config = dict(
    n_layer=17,
    d_model=160,
    n_head=2,
    n_kv_head=2,
    head_dim=64,
    d_mlp=448,
    vocab_size=32768,
    activation='swiglu',
    norm='rmsnorm',
    norm_place='pre',
    norm_eps=1e-05,
    positions='rope',
    rope_base=4340.0,
    rope_fraction=1.0,
    qk_norm=False,
    attn_scale=0.125,
    bias='all',
    tie_embeddings=False,
    parallel_block=False,
    init='normal',
    init_std_qkv=0.038,
    init_std_o=0.00729,
    init_std_up=0.038,
    init_std_down=0.0039,
    optimizer='muon_variant',
    lr=0.00247,
    lr_mult_o=1.5,
    lr_mult_down=0.7,
    beta1=0.9,
    lr_head=0.00719,
    warmup_steps=200,
    schedule='cos',
    final_lr_fraction=0.0,
    batch_tokens=32768,
    seq_len=2048,
    doc_mask=False,
    z_loss=1e-05,
    train_tokens=199900000,
    steps=6101,
    dataset='wikipedia_en',
)
MLP neurons of a small language model. Each row is named by its layer, matrix (down: output weights) and neuron, and shows model dimensions 0-159. Each number is 128 + 24 x the weight over its row's rms, rounded and kept within 0 to 255. Numbers have three digits each. A neuron's up and down rows have the sign that makes its largest values positive.
After each neuron's rows, "raises" lists the tokens whose logits its output raises most directly, leaving later layers aside.

L13.down64:083122129136157126137088143117171090153114146129118152083124102099099122170141135118105095163163090089107134117146122144121129089093126158107107122139164114120104125130111103110175146166132136179131168141135153160137190108144100148111098128154118116128102111118145118108139114119129115112110142131125093140112115079119113115147120134119116183096108153158118132126161142071170132108057161141106090106111120129103151166101134104139115117143138106109163122141163134124164112110117098
raises: "i", "o", "ia", "ian", "ion"

L10.down222:133145135098147108163136110139113171137137126153143123122105101094137129149121154178124101134159173105131131129126162131132134093120076128131133104093095139128134092161157124118095101136158120128121106166109196140117135131130127164125121130121064150098117099076123160119119142132145133135147074095128119096131146122179118125122113132086150108110156095117128161182085121079093151083137121114114103164111132149110081152104117159101108136134122135137156116095173133127143138128150108
raises: ").", ".)", " lives", " basis", " way"

L13.down53:129141123129088095106110131095114137120192145111112189112142119146151170128149100154123125132125106157130103129114094134122087130125120122099090129122106148081161134086146134144143129127116163124116143134105104145132115129130112101118184112114113159120110115148094132090160134120064118117134136101180184126141174143115126113139104157113140161123095103120130120120109107151110118100104115151115102111152182121124139130134073153132157063149133148092088148129145128102104181126121142
raises: ".", ".,", ".;", ".)", " |"

L10.down227:126141136140147119134139130152117144128110149107103146123146107127132109097161130090089112080150132139155167143151086144115102142143140139132170155124159136149116072140204104103112115178112099098139093153109116175114136083123148125157100130153142156137126101146095091116146131102156091133154164100117130102159135111110151089118112108169159146113124142123128151098121166084128108158105145120137081118135133140142132119112126131149103143137086138150126116133107111107156061091092159
raises: "acts", "ood", "est", "act", "light"

L2.down89:122108130114129160163147155135160119136154154137151154143136119165099165124100123103122120136133137111134181107118133118152100171142149114119107096122081107137134084101128137118129171124119115105148126156132156104130110119136143153104126099078105177132166132134085140133107161114140158131118104118119144157153101205117133149176118090171164080135108161166159111129150162153160135120143157123133078121137157107104141107121109145149153139148132096145104116088091124151121137180143117
raises: "')", " ====", "\")", " ;", " ==="

L3.down124:170104122126120135172100117158153091184141103149133110156204129108136105113111097107126097104139120142118100176119140102150152122108100153137135143134134156144123117107138159102118090137124133115108108113139149144102102110099116122116180126128102135110126098158068125144120106145115111111135122167149129134123137114116109165127082132103146097100090099117125125113157145129134103087062142128149120135086128196170118139158121089155109140082144114107127125136170139164111109129128143
raises: "iting", "itor", "ital", "its", "ited"

L2.down16:153115129087083099147134136088115104116137141112127165147163123155118190123116087135109178141176122139119122102136155145137097110197145113137121162113134147117141156142094163122118096145115157148141128093125133135145086120141121114151118131144139131144138144162112144107135080124117119178077116135151102113181118108099161113121151162153121141098112140148142117097139100096106103148116147145110097098105130150098148147118195123115097099112098131112118141191123140133141091122112139
raises: ",", " and", " in", "-", " from"

L13.down429:126141144111143149100098145095138111136118133115116139145118157109103181180165106165131133132120129093146152120167117103146151139135142155147135116163117099083109160117122125115101129149127169124137087075141127107158144091156130104113151126149120131123127133130094129157175184148120104158153159118147131129152112147123150141187133102084141163167106114142145141135080081160144124108140101186106113151146099125123128106103126106114125132148113125144125140182126066096135096101112145
raises: "==", ".)", "”", " ==", "\"."

L4.down27:157070157162137116144126150109123103148084127160120156105123143097091107138152127079111154122138120161149171132116135091087129167135136158113135085163136120157088123133147125117142135151137128158119087115099112130124145154154121183117120104158124099140126121176118076075149114099151110149157159132153132097153139106147107123132119134129169157118142156111128132150155131115104101116107143171110110121111149103179139161124088146122102144138119139046112144111129127119111120110097117
raises: "ulate", "le", "ulations", "our", "orn"

L9.down446:179140164135119107169144094139121121133155146132130163118097106142095183123185119130163084130153165116135123101140152134115107090117132110125111130131135153151138118144149120089101115129144115113137129185145121117162111151120144149128103123082099112119133109139144183133141126120118103100139106123099149143136171178107116157155205146082157087152118146071104166133109102158163124179141123117107130100147128139134073116125132140124140140111129142142118164114123134121158103135149123
raises: " they", " could", " did", " would", " cannot"

L13.down135:108152139111143151119131183133142098135063122112124147113134103106172179139177145148138157129147143135193103082139121145137119118110142140142115125134136128101138162094116130135141119147191140131120122102184136114124120095129137110102165106160124152126147102140122110160102119123097099146134170124142119130163147127118131170096128106099126111126118154124125141124135195133107123090160132149107115151113148133078175072106146115108133108100134085166154142118141164156110100121151146
raises: " for", " in", " between", " as", " by"